From a checkpoint of a small transformer trained on Wikipedia: MLP 768 tanh GELU.
MLP neurons of a small language model. Each row is named by its layer, matrix (up: input weights; down: output weights) and neuron, and shows model dimensions 64-159. Each number is 50 + 15 x the weight over its row's rms, rounded and kept within 0 to 99.
After each neuron's rows, "fires before" lists the tokens most often just after its 100 highest values on Wikipedia text that the model never trained on.

L4.up386:45 41 81 39 65 49 60 61 30 47 20 71 25 55 60 43 32 46 42 40 55 75 48 71 64 24 33 84 69 65 54 48 58 75 68 57 46 50 38 42 52 39 40 58 38 49 31 36 62 44 43 50 76 42 61 41 28 61 23 64 51 38 52 50 51 47 52 88 45 48 77 38 64 46 33 27 43 52 43 63 44 37 63 41 32 41 51 40 49 70 38 54 50 60 64 35
L4.down386:39 50 69 40 52 51 52 43 46 70 83 28 53 71 65 38 76 31 35 50 56 10 81 84 38 55 79 73 56 66 66 69 71 56 57 11 21 46 64 22 49 41 49 74 46 38 21 42 52 43 63 81 34 41 54 50 75 60 70 62 57 76 59 60 31 31 54 42 48 36 52 54 59 61 53 25 65 40 57 39 30 59 72 50 45 66 58 52 50 38 53 29 50 40 38 48
fires before: "s", "ised"

L4.up710:48 46 45 58 38 50 35 50 38 41 29 55 49 42 27 48 68 49 61 75 42 26 37 51 59 44 45 35 22 66 58 80 55 61 64 61 76 50 67 36 45 38 63 58 00 56 58 64 53 32 67 53 61 50 32 47 66 50 85 56 38 19 52 30 71 35 21 57 60 51 36 60 26 50 52 73 36 33 62 87 53 32 43 54 46 59 44 60 57 59 62 46 14 49 51 72
L4.down710:64 48 59 33 66 49 79 50 54 42 32 61 37 65 58 53 42 57 27 80 28 41 57 98 66 32 62 22 69 59 39 41 55 71 42 54 64 67 70 62 28 58 66 49 86 31 39 63 17 57 43 43 62 48 37 38 22 25 15 42 53 38 34 52 31 79 31 30 44 53 26 82 56 64 60 26 61 51 43 40 52 43 46 57 62 26 68 31 65 51 33 67 45 50 47 55
fires before: "|", "=", "-"

L3.up419:44 70 72 46 53 46 20 48 59 69 37 29 44 47 32 59 81 46 65 35 31 57 60 43 55 29 60 59 52 63 32 55 36 29 20 46 27 24 38 50 46 80 67 86 50 57 56 70 47 64 66 50 58 57 45 66 76 57 46 58 91 37 62 56 40 30 40 46 59 38 45 36 61 51 59 60 44 35 68 43 74 43 60 53 51 66 65 53 28 36 53 65 56 26 41 47
L3.down419:56 51 57 53 50 48 33 65 86 44 32 38 60 37 53 39 38 46 58 51 67 44 56 38 36 61 61 52 57 46 57 19 32 83 41 42 39 37 83 53 41 58 37 34 43 52 46 26 85 68 39 11 61 26 52 34 15 43 37 37 36 47 44 30 32 35 39 34 53 46 40 52 47 40 37 66 44 58 67 62 54 55 59 55 38 69 18 51 37 52 14 82 43 47 46 55
fires before: ",", ".", "\n", " he", ";", " ("

L9.up302:52 39 29 41 61 13 60 49 70 53 68 53 54 57 35 42 61 57 71 33 75 31 13 78 50 72 61 49 83 42 34 72 40 78 28 57 39 45 48 27 59 45 59 38 38 15 31 61 57 62 33 52 59 56 46 41 63 59 39 36 31 43 41 58 47 36 62 49 36 44 36 30 57 53 44 59 61 54 55 39 42 38 40 52 36 23 55 56 49 41 66 47 52 39 18 46
L9.down302:30 28 56 24 34 50 42 56 33 45 61 27 50 38 55 54 54 56 70 55 47 62 51 51 55 70 46 24 48 45 45 59 42 56 20 60 62 21 67 51 62 62 67 49 61 51 33 48 45 57 36 58 29 51 85 56 50 49 59 58 67 51 72 49 38 63 80 66 36 56 45 56 46 98 50 57 48 36 76 46 26 34 38 47 39 48 51 70 60 37 48 70 51 29 36 65
fires before: " |", ".", "-", " 1"

L9.up759:59 55 64 36 22 45 48 67 19 43 44 23 69 53 54 39 48 39 45 14 50 72 54 52 60 62 37 48 63 63 62 67 28 75 30 48 45 31 36 52 55 60 37 36 50 75 44 43 39 08 36 37 52 34 57 62 47 61 52 65 47 35 33 47 55 47 45 61 47 62 34 42 48 56 38 73 38 85 60 69 68 48 67 64 48 65 39 57 71 49 31 50 36 21 49 52
L9.down759:54 25 58 60 38 24 38 58 76 66 50 42 55 38 36 56 66 43 58 76 56 29 66 26 43 43 09 38 62 34 61 81 43 39 59 63 40 69 61 34 46 53 70 39 65 21 28 41 68 58 58 45 72 44 51 54 58 47 29 37 57 44 42 24 64 51 36 17 66 71 30 61 36 42 37 27 43 29 15 64 59 40 41 46 45 39 64 37 40 50 58 69 79 44 32 61
fires before: ",", ".", " |", " and"

L9.up537:53 63 47 51 40 14 43 52 26 51 48 66 57 49 32 58 73 53 64 52 70 53 60 71 51 22 75 46 58 20 63 51 54 67 48 66 13 57 29 71 66 51 42 38 47 65 36 60 24 53 54 63 60 77 66 49 68 52 47 66 53 40 65 37 51 32 59 48 75 50 59 53 67 33 19 54 68 32 59 43 51 58 41 40 30 42 28 50 75 70 56 35 60 36 47 71
L9.down537:18 51 49 32 53 73 33 52 55 43 48 55 61 43 66 34 34 80 44 54 57 41 65 35 46 63 46 34 50 57 50 60 65 48 60 48 43 33 60 40 61 43 24 61 45 61 52 66 76 50 56 59 54 35 44 64 38 69 41 35 63 55 68 44 36 69 54 64 09 25 32 29 36 56 66 39 34 52 62 48 40 53 62 53 33 32 48 47 50 44 50 77 55 66 66 32
fires before: "=", "\n\n", "stic", " |"

L9.up101:45 65 15 46 61 35 33 43 65 56 51 51 48 40 67 58 71 70 68 66 63 54 39 58 45 68 64 39 73 31 74 65 44 84 34 76 53 37 65 39 40 36 47 68 59 54 70 43 56 10 69 54 60 42 50 55 28 49 13 41 51 39 17 35 42 54 50 53 27 45 46 19 52 36 62 44 53 52 34 88 78 23 37 61 86 54 41 53 68 22 35 51 55 49 41 41
L9.down101:49 41 47 50 53 26 13 69 31 59 38 37 47 93 39 50 55 52 51 03 60 93 61 56 61 44 62 44 45 49 56 30 37 52 41 40 53 36 44 56 50 54 48 49 59 37 54 42 56 50 33 42 56 36 60 45 53 44 50 46 64 37 77 33 55 59 49 63 62 30 59 74 28 73 69 59 78 68 67 58 31 46 12 40 62 67 44 67 23 58 48 44 42 42 23 44
fires before: " |", ".", " of", ","

L3.up103:48 49 60 46 61 41 40 48 25 86 22 51 25 37 57 44 51 50 54 49 58 36 62 67 30 72 53 67 68 32 73 47 63 79 40 55 44 65 54 75 65 61 41 31 49 23 26 25 73 52 78 61 84 74 59 77 64 54 48 51 72 61 41 71 42 63 44 51 36 24 42 43 51 41 29 49 51 38 38 62 66 33 48 49 48 36 52 45 68 46 44 43 38 62 55 60
L3.down103:59 47 30 54 56 43 59 54 49 64 46 57 43 48 45 48 55 51 61 38 50 48 66 51 45 51 48 56 67 48 72 58 56 52 49 40 56 52 50 40 53 56 54 30 51 49 34 43 64 53 79 46 64 34 47 61 66 49 43 36 54 64 48 51 55 46 47 47 49 21 53 50 51 50 43 43 58 48 51 36 58 64 44 69 42 48 62 53 65 47 46 38 40 52 42 50
fires before: "s"

L6.up721:40 61 44 56 62 36 80 63 63 46 45 65 71 28 58 35 51 30 64 63 66 60 42 52 43 32 51 64 45 46 38 58 35 20 53 48 41 54 52 45 39 28 42 37 62 64 23 54 26 57 94 37 26 77 68 51 29 39 70 71 36 82 57 59 15 31 27 39 46 39 60 51 27 35 46 58 45 85 36 39 58 38 45 77 44 47 40 41 33 50 71 44 74 73 44 33
L6.down721:56 46 64 36 27 40 38 78 48 53 49 57 64 58 61 56 52 43 65 36 36 42 54 27 43 44 53 26 53 67 51 45 50 47 56 76 57 61 75 33 34 21 10 76 59 78 63 42 37 47 59 43 78 33 39 18 40 76 54 46 26 59 36 48 68 35 75 45 55 42 57 33 28 21 60 66 39 66 71 45 63 58 49 54 28 56 31 22 38 54 63 40 35 61 54 47
fires before: "-", "|", " |", "ea"

L4.up369:59 37 27 37 65 70 66 72 42 38 47 67 47 63 52 37 45 44 30 59 67 57 57 87 58 71 60 93 56 47 69 56 56 74 41 58 41 75 36 55 63 56 53 41 48 63 21 23 65 36 59 77 55 35 59 71 41 55 42 67 48 57 50 65 41 39 57 53 51 27 57 52 46 66 21 41 54 34 48 58 56 41 55 50 63 65 40 36 70 50 43 39 40 51 55 60
L4.down369:44 34 64 49 64 58 56 56 46 89 50 42 59 67 50 33 57 41 37 38 64 38 85 50 60 42 35 90 23 78 64 71 60 59 69 22 23 56 44 54 49 58 38 67 46 58 30 31 37 49 49 76 56 15 53 57 69 75 64 56 49 66 53 68 53 36 44 71 44 23 56 54 55 56 54 34 55 17 59 52 45 49 50 51 54 47 48 26 74 39 68 30 59 31 28 54
fires before: "s", " first"

L7.up365:51 56 73 62 63 31 29 55 40 46 53 45 47 53 30 48 53 42 62 71 43 47 89 47 50 52 51 34 73 69 50 43 47 31 74 39 54 58 56 53 59 71 54 49 75 56 73 71 44 51 51 47 47 75 50 55 50 47 67 50 50 67 52 53 41 41 51 55 51 52 38 47 44 51 40 66 58 43 37 52 77 35 27 65 26 48 46 92 19 48 52 49 54 17 28 51
L7.down365:50 42 56 41 27 70 33 53 75 62 47 25 35 52 58 55 25 34 69 70 45 37 51 56 30 78 46 45 58 43 31 66 39 58 52 70 76 45 33 35 67 82 50 58 46 53 29 52 48 86 39 72 57 37 64 66 69 61 86 43 14 45 44 63 53 26 39 44 52 61 47 50 56 66 43 59 76 41 52 46 37 31 38 36 37 38 39 34 78 79 23 40 38 58 47 62
fires before: "\n", " |", "|", " 0", "  ", " —"

L3.up279:65 27 72 79 40 56 57 52 64 53 18 42 33 37 27 82 38 52 65 37 60 69 49 50 53 67 37 46 67 69 59 72 00 45 57 54 60 59 74 79 59 44 66 36 35 43 60 37 36 38 41 56 80 47 54 50 84 57 61 55 36 42 52 40 63 58 42 51 43 29 62 28 31 64 49 48 40 32 46 63 40 57 47 23 51 68 19 50 58 51 62 44 29 30 13 44
L3.down279:49 49 58 45 58 72 66 36 29 56 43 65 26 58 33 54 58 55 68 75 48 25 63 45 62 53 44 37 12 51 80 45 72 66 51 43 57 58 44 28 54 59 42 50 59 31 37 52 44 64 67 73 37 44 37 54 28 41 48 56 39 63 56 56 30 48 59 49 55 26 35 67 61 59 57 33 63 60 45 37 53 56 61 57 39 56 73 56 55 34 32 59 28 77 54 41
fires before: "|", "=", "s", "\n", "\n "

L7.up289:65 28 73 29 03 80 34 39 59 55 45 52 57 38 44 47 51 45 68 72 85 53 48 47 51 65 50 09 52 30 48 64 47 35 68 43 55 54 60 54 65 67 57 50 47 36 49 37 43 42 59 42 78 45 39 45 50 52 57 48 48 08 57 56 91 56 53 54 44 49 36 54 37 42 47 49 49 44 58 51 33 54 52 22 58 67 49 43 73 23 23 47 51 44 62 53
L7.down289:61 55 33 60 80 42 53 39 38 30 40 43 42 32 53 47 20 47 43 82 42 63 64 52 62 54 50 59 58 62 48 37 59 48 38 22 53 61 62 71 48 53 45 27 71 53 38 55 38 66 54 45 37 75 43 54 39 28 49 27 55 72 38 42 54 53 55 55 55 64 53 76 57 50 45 50 50 72 40 28 67 57 72 52 16 58 38 45 46 60 58 42 61 27 50 68
fires before: "=", "In", "He", "On", "-"

L9.up143:43 47 52 51 41 52 22 21 36 88 36 48 54 52 42 46 46 70 43 61 99 52 59 41 63 71 49 56 56 47 57 43 62 52 44 66 51 40 30 58 36 35 36 36 54 52 35 29 62 53 62 54 60 47 46 54 59 97 42 54 46 76 66 44 54 43 42 33 40 50 49 72 41 50 33 41 29 56 81 71 75 42 26 45 46 51 66 94 30 28 52 29 62 61 43 50
L9.down143:71 65 30 41 77 30 35 67 33 51 23 44 49 31 18 52 29 53 55 33 43 53 75 59 38 42 52 64 36 59 41 67 32 74 61 30 47 09 66 45 53 52 39 67 50 65 65 39 22 47 55 55 84 43 49 30 46 57 72 46 60 32 42 62 71 38 66 75 84 41 48 58 59 30 45 54 51 30 54 48 57 56 57 58 43 38 28 47 58 60 61 46 57 63 26 46
fires before: "a", "s", "o", "7"

L9.up597:62 41 36 66 76 35 34 44 73 58 29 56 31 36 20 56 69 62 57 49 41 48 60 55 57 54 45 39 67 43 58 64 48 51 51 46 44 73 68 79 45 52 31 19 42 49 67 27 38 52 59 32 77 47 51 75 55 46 36 41 35 50 48 53 45 46 46 60 43 43 12 54 42 39 56 28 66 21 55 48 48 46 48 35 56 52 35 51 46 43 44 67 33 33 18 80
L9.down597:65 73 62 57 57 87 68 29 50 45 43 17 83 66 36 60 37 60 34 52 49 22 29 64 21 81 48 51 43 50 63 33 45 52 51 26 28 47 45 42 40 52 58 63 53 33 37 59 27 60 60 62 40 39 68 59 56 39 58 60 50 50 39 37 38 56 41 32 60 55 46 41 61 61 56 75 73 69 61 25 29 54 48 58 28 70 49 69 62 36 40 56 79 27 77 51
fires before: " |", ",", ".", " (", ";", ")"

L4.up372:54 33 51 81 50 56 51 42 53 37 33 64 33 39 52 36 84 66 75 50 54 30 52 55 42 53 61 50 62 30 55 62 35 26 69 69 56 71 58 30 43 61 77 79 65 33 61 57 29 57 69 59 61 67 46 39 42 60 47 56 37 21 58 45 44 39 19 40 47 21 45 59 43 43 59 54 40 31 59 49 58 34 82 64 34 51 49 44 68 82 54 22 46 36 24 65
L4.down372:53 64 88 71 40 68 59 35 32 40 47 62 41 36 68 37 66 62 60 50 63 67 47 77 57 61 34 52 36 52 39 52 60 62 30 46 23 61 46 54 53 55 50 58 32 54 42 66 34 40 65 66 57 58 46 60 63 61 41 44 67 63 31 51 55 32 44 40 58 55 26 64 60 42 39 32 68 32 27 64 22 51 53 50 60 59 34 52 31 49 31 73 22 23 60 43
fires before: "=", "|", "-", "lt"

L9.up202:53 55 34 64 40 65 33 38 60 56 65 58 65 14 64 80 53 37 22 56 42 68 61 46 60 56 59 62 60 26 67 48 65 43 57 48 46 39 58 33 51 44 59 47 21 56 55 52 35 57 73 57 68 68 48 56 43 55 49 23 37 27 61 30 52 66 36 49 48 14 35 45 96 55 50 48 39 64 76 37 38 05 52 16 30 49 53 38 51 31 56 39 47 27 67 40
L9.down202:54 56 37 63 47 29 61 53 63 51 59 58 56 29 75 30 46 44 23 59 43 09 30 71 64 53 65 37 60 57 35 35 63 57 51 52 45 49 92 59 77 58 49 51 36 31 22 40 27 58 83 44 60 82 55 53 34 39 38 70 48 83 37 46 63 38 69 69 36 48 54 45 47 49 59 44 76 57 53 53 39 63 42 47 29 55 69 19 26 26 52 51 52 40 83 40
fires before: "=", "-", "\n\n"

L3.up394:62 49 60 42 52 61 60 71 09 68 59 18 32 53 37 67 51 40 82 57 52 50 46 66 35 36 59 34 37 37 49 37 64 58 46 72 34 43 66 49 68 31 35 29 52 62 64 77 18 68 73 35 87 47 55 49 65 38 52 52 50 58 37 39 71 50 41 35 52 34 52 52 87 24 56 83 56 55 49 65 53 53 65 53 22 50 28 70 69 42 59 39 49 29 58 44
L3.down394:46 68 61 50 42 19 71 40 45 40 41 43 52 51 47 40 66 48 60 78 26 40 61 48 52 63 36 31 23 54 57 46 50 47 37 56 46 55 77 40 21 71 33 64 41 18 79 56 59 62 36 41 31 47 34 59 25 39 30 64 49 51 47 34 51 65 25 14 64 54 18 52 26 55 49 13 30 47 51 62 36 34 56 71 54 62 68 53 37 44 48 68 44 69 60 76
fires before: "=", "elli", "ta", ","

L9.up183:49 67 57 50 39 68 40 56 55 44 40 69 67 55 35 57 22 57 60 59 68 67 65 49 61 54 51 41 72 39 63 43 59 51 71 43 57 35 18 69 46 11 42 47 41 19 30 30 27 46 44 68 61 65 70 32 58 52 52 49 25 52 40 73 28 59 33 74 43 30 44 43 72 31 64 52 45 49 51 38 70 59 50 70 52 50 61 51 77 60 41 55 33 62 41 45
L9.down183:53 62 44 38 62 44 44 49 60 21 52 10 64 37 92 63 37 13 33 40 50 42 53 56 43 77 41 46 61 37 61 62 48 38 32 21 63 60 59 44 25 55 60 78 26 40 32 48 66 34 40 49 43 58 49 57 46 84 61 49 65 48 14 65 66 42 52 30 52 35 46 44 57 26 66 51 53 39 60 57 44 57 72 50 26 32 71 40 75 61 56 59 41 40 64 53
fires before: "=", " |"

L7.up223:64 58 48 61 86 43 29 57 46 31 56 40 48 53 53 47 44 52 48 67 54 51 91 52 47 87 51 42 74 74 51 38 49 30 70 40 51 46 55 46 57 63 52 52 70 50 71 86 52 58 49 51 55 73 54 47 50 51 40 53 46 64 56 45 32 48 40 49 50 52 47 49 54 47 50 51 64 63 12 52 83 29 34 60 21 45 59 88 12 27 57 46 50 42 35 52
L7.down223:41 44 63 57 29 62 42 51 84 46 66 27 51 36 50 58 42 34 63 58 56 37 51 56 37 88 42 63 57 49 39 61 44 40 43 58 77 44 43 41 62 78 57 60 50 59 43 54 44 63 31 63 70 47 46 69 80 70 83 35 17 53 40 60 60 27 40 45 53 64 47 26 50 79 44 52 71 37 55 46 38 20 46 26 42 27 39 28 70 69 34 55 42 54 42 49
fires before: " |", "\n", " 0", " 1", "|", "  "

L9.up394:45 31 13 48 51 49 33 19 48 75 64 69 73 63 47 67 42 48 28 66 47 38 56 62 39 67 63 47 56 47 61 48 71 42 37 50 61 54 25 72 78 72 39 21 61 53 45 37 47 54 41 35 66 61 48 57 54 49 26 52 31 66 76 73 38 69 63 33 32 45 58 39 59 37 54 58 57 34 64 51 51 38 63 39 49 49 53 65 48 51 38 35 36 53 37 64
L9.down394:51 41 57 37 66 61 53 45 40 33 48 29 31 52 55 08 41 63 55 16 70 64 68 56 47 39 53 44 46 59 39 56 58 32 68 74 53 57 35 41 63 56 65 86 46 32 53 30 38 46 57 66 31 66 48 45 45 46 42 59 45 40 27 42 48 43 78 66 58 27 33 83 42 51 60 71 66 53 72 44 38 49 53 83 55 37 48 52 56 76 17 66 66 53 54 49
fires before: "="

L9.up584:54 61 17 53 70 60 40 37 53 31 67 40 56 52 64 39 28 38 53 34 64 45 53 56 35 71 73 41 69 54 36 80 26 22 23 40 53 38 37 19 69 49 22 48 59 36 40 65 52 41 54 93 57 31 47 58 59 73 47 60 50 58 54 62 43 33 35 60 39 49 61 41 32 45 58 42 60 50 63 45 75 38 31 63 44 28 41 28 65 47 58 48 39 65 35 35
L9.down584:27 72 65 42 62 32 65 31 31 52 37 83 45 69 33 68 34 36 48 55 54 56 48 37 66 48 54 42 51 63 33 55 46 22 78 49 34 41 35 13 51 60 61 29 28 39 52 70 59 58 18 36 29 54 55 53 58 30 75 31 53 41 45 44 58 55 73 27 76 55 66 50 55 69 62 64 78 28 70 54 51 56 52 55 17 57 36 72 72 43 38 65 21 42 18 39
fires before: " |", ";", " of", "ed", "s", " by"

L6.up44:80 81 28 53 44 60 35 61 54 61 42 45 79 55 77 41 32 18 49 50 52 33 69 58 68 60 56 53 77 37 54 79 63 83 55 64 49 61 44 28 63 64 40 51 28 66 50 54 62 49 27 49 58 53 59 66 47 68 48 84 27 55 56 72 29 38 49 49 50 64 39 31 28 46 67 52 70 58 43 59 74 56 69 55 48 73 35 44 50 43 49 62 59 57 58 58
L6.down44:38 86 45 40 50 46 36 51 39 49 16 58 55 29 45 42 82 61 29 66 36 44 51 44 43 27 66 44 58 65 31 63 52 47 38 34 50 62 57 56 55 63 41 44 45 27 49 53 43 41 77 41 53 65 39 19 50 59 26 72 41 76 56 38 44 55 51 52 47 29 50 41 44 35 47 28 44 53 57 52 38 68 63 53 44 40 37 40 57 50 47 50 65 41 51 30
fires before: "-", "\n"

L7.up105:66 54 51 52 90 32 40 49 41 28 46 48 43 58 54 50 47 49 47 66 62 50 81 51 48 79 52 38 74 68 53 37 52 29 72 34 43 45 50 47 62 63 51 51 73 45 71 79 53 56 51 52 49 84 51 48 49 53 54 50 52 60 57 50 23 51 41 48 48 46 55 53 59 50 52 52 63 56 19 47 81 24 27 64 24 49 48 97 16 42 67 50 58 41 37 49
L7.down105:40 49 58 53 33 55 39 54 82 38 57 35 48 50 55 64 30 28 65 60 53 34 53 59 31 90 48 59 65 46 35 57 49 45 46 57 84 44 36 32 62 79 63 61 50 61 40 52 40 68 33 62 64 49 45 63 78 67 91 36 15 56 40 64 54 31 40 45 42 60 46 25 49 76 39 61 73 38 51 47 36 18 35 22 41 27 40 35 69 66 33 50 46 60 36 49
fires before: "\n", " |", " 0", "|", " 1", " —"

L9.up479:50 84 65 32 49 35 61 43 57 51 39 62 79 60 24 42 47 46 60 00 28 46 32 60 50 65 52 57 67 46 47 43 35 26 27 50 48 44 62 66 24 47 63 43 54 72 51 63 44 41 32 41 50 50 66 47 48 29 37 48 30 47 52 40 43 77 31 42 25 48 26 39 42 53 59 60 35 64 54 48 68 57 59 23 61 57 24 65 64 52 55 69 24 41 17 51
L9.down479:47 58 59 50 06 53 62 44 64 62 83 11 63 54 50 45 26 48 46 40 53 35 74 27 29 27 67 41 27 71 72 29 39 37 38 36 57 52 46 29 41 50 58 56 54 32 61 79 32 64 42 36 55 61 52 76 49 41 49 60 43 60 63 43 58 59 50 47 76 40 19 75 52 58 40 58 44 54 49 56 37 59 64 45 28 51 31 62 49 51 81 75 53 47 34 35
fires before: " |", ",", "\n", ")", ".", " ("

L6.up238:58 58 48 51 50 68 35 23 50 53 41 30 53 50 55 53 64 58 32 62 44 35 18 68 20 73 58 64 72 44 56 47 67 25 22 54 47 26 48 42 47 45 30 44 69 71 48 44 53 51 29 41 42 75 45 49 26 07 41 50 43 66 43 56 40 73 52 20 56 43 54 46 33 52 51 63 74 45 43 50 77 46 63 37 54 32 76 63 30 34 62 53 36 20 71 51
L6.down238:50 71 48 42 32 40 43 45 48 59 15 32 41 38 48 24 56 50 12 89 50 53 36 41 57 30 49 27 56 43 36 55 63 55 52 44 26 74 61 54 63 75 52 36 56 46 52 41 41 67 54 38 30 31 55 46 70 57 44 47 61 51 36 24 59 65 38 61 68 23 49 48 46 51 39 50 25 60 60 38 15 43 41 22 44 41 41 57 31 27 50 40 60 45 34 24
fires before: "-", "\n", "  ", " 6"

L9.up747:84 56 31 30 59 32 61 51 43 63 58 65 48 58 52 67 79 31 52 48 63 35 59 44 68 73 65 49 49 53 75 87 74 32 76 40 39 43 22 49 64 46 44 46 50 37 03 41 06 32 50 47 55 60 89 62 73 80 40 64 46 50 44 69 21 62 57 58 40 19 36 67 66 44 44 64 55 49 44 49 45 58 43 32 42 28 32 55 62 45 73 23 51 60 42 48
L9.down747:35 54 35 68 55 48 51 55 79 27 44 70 23 10 64 30 22 49 46 73 34 45 51 62 18 38 59 47 61 55 30 48 61 61 07 53 72 38 48 67 34 61 52 71 42 50 79 59 35 40 31 68 59 69 29 49 31 51 66 56 54 55 35 67 93 28 38 67 60 74 53 35 33 39 51 42 58 51 51 49 44 73 42 67 67 79 63 69 44 46 40 55 55 61 49 33
fires before: "="

L3.up291:38 41 40 43 38 61 56 69 46 63 60 39 67 31 42 59 50 63 40 73 88 39 36 43 48 48 48 55 32 25 69 28 57 44 23 61 59 37 49 42 68 38 27 24 60 35 40 56 30 64 88 74 79 27 68 63 58 56 60 55 70 42 60 51 37 33 44 64 67 43 28 51 66 36 35 66 63 54 45 38 60 37 53 54 24 38 63 46 58 38 31 48 52 61 50 33
L3.down291:51 57 25 55 63 70 52 65 47 57 69 27 56 40 53 59 29 34 29 41 57 55 74 51 56 43 47 67 66 31 56 40 55 49 34 33 18 45 51 59 40 55 48 56 42 48 37 40 30 82 61 48 44 94 63 35 41 53 54 47 56 64 52 58 62 36 40 69 52 39 35 48 62 47 45 42 50 55 49 51 41 56 62 39 50 77 61 51 40 46 33 51 57 28 43 35
fires before: "=", "\n", "\n\n"

L4.up232:60 69 61 56 71 53 41 54 74 55 39 70 41 31 29 27 32 39 61 31 40 57 66 45 67 46 81 87 64 65 62 65 38 51 57 58 47 63 58 44 28 66 23 54 60 42 32 28 53 47 38 57 46 31 45 41 62 57 61 58 73 68 54 58 14 61 77 18 54 53 69 21 63 47 35 46 59 40 37 78 41 42 60 08 67 57 65 53 51 43 66 49 51 49 56 41
L4.down232:43 40 69 55 47 61 58 55 23 49 44 32 53 59 57 40 42 60 29 69 38 40 53 67 45 44 47 75 35 64 35 67 58 62 52 28 50 50 53 42 73 51 40 45 42 50 41 49 51 35 59 72 59 64 48 44 42 31 36 58 90 47 64 52 28 23 75 35 52 44 75 61 47 40 30 50 60 37 56 51 45 43 52 54 48 29 79 37 62 37 87 36 46 53 34 52
fires before: "s", "e", "\n", "a", "\n "

L6.up257:28 53 26 44 74 38 75 38 69 40 38 62 68 56 58 18 49 29 83 41 37 67 46 50 44 47 63 74 57 42 48 57 49 52 44 40 41 42 72 77 50 32 53 51 55 39 43 67 28 64 11 62 47 54 63 77 47 43 68 47 57 79 49 40 50 45 46 42 61 41 47 49 42 51 78 40 45 62 46 39 31 64 61 39 42 68 51 35 42 51 63 83 66 67 31 30
L6.down257:70 34 32 29 49 47 61 64 40 54 63 59 57 57 65 73 57 62 84 65 55 80 46 64 48 68 53 52 42 62 76 50 47 57 39 75 38 38 51 22 57 28 42 87 56 87 57 38 36 28 64 31 48 68 88 52 47 67 38 21 47 21 65 65 46 47 61 51 50 37 61 49 44 47 46 58 28 60 60 54 66 68 20 68 28 87 55 50 54 57 49 26 41 63 51 78
fires before: "|"

L4.up757:63 38 47 46 26 56 60 65 35 57 50 41 58 62 52 35 67 42 47 28 32 31 62 29 40 37 30 63 40 66 45 80 37 52 56 57 57 44 21 58 58 50 54 61 46 80 41 83 37 76 46 64 54 71 57 11 81 43 54 86 28 41 66 38 45 29 46 67 72 50 43 76 46 63 36 63 28 15 62 53 63 61 28 34 67 37 23 30 38 59 50 50 52 51 41 64
L4.down757:71 44 57 58 63 58 49 37 35 48 32 47 43 45 59 41 41 48 41 74 73 35 43 70 71 64 54 41 73 34 59 19 58 65 45 66 62 65 68 60 29 13 47 59 66 43 60 36 37 33 56 62 44 40 34 91 31 50 47 32 57 56 38 49 33 72 61 58 33 40 52 16 56 27 45 55 36 75 26 36 51 30 70 55 25 69 70 63 51 47 30 35 35 55 47 61
fires before: "=", "us"

L4.up203:39 54 50 43 65 43 56 57 27 68 21 77 27 61 28 40 51 70 50 34 70 43 62 52 60 37 55 72 51 37 63 50 32 44 45 52 67 61 52 40 49 44 13 79 29 54 47 47 24 60 48 79 67 35 46 04 42 69 50 43 55 31 45 58 47 69 31 52 58 50 77 54 54 73 24 46 25 34 50 59 42 57 67 26 49 65 37 44 56 39 66 63 69 55 26 55
L4.down203:58 59 54 58 75 63 57 47 38 47 85 53 30 55 51 36 60 45 46 25 43 52 73 67 63 43 66 74 51 57 72 40 64 58 84 46 33 89 54 30 45 45 37 63 49 50 49 59 33 67 67 63 33 32 28 81 57 58 58 44 76 59 35 36 29 48 57 43 49 42 68 34 55 54 60 50 52 47 53 56 55 53 71 55 53 77 78 30 37 29 74 55 37 39 44 54
fires before: "s"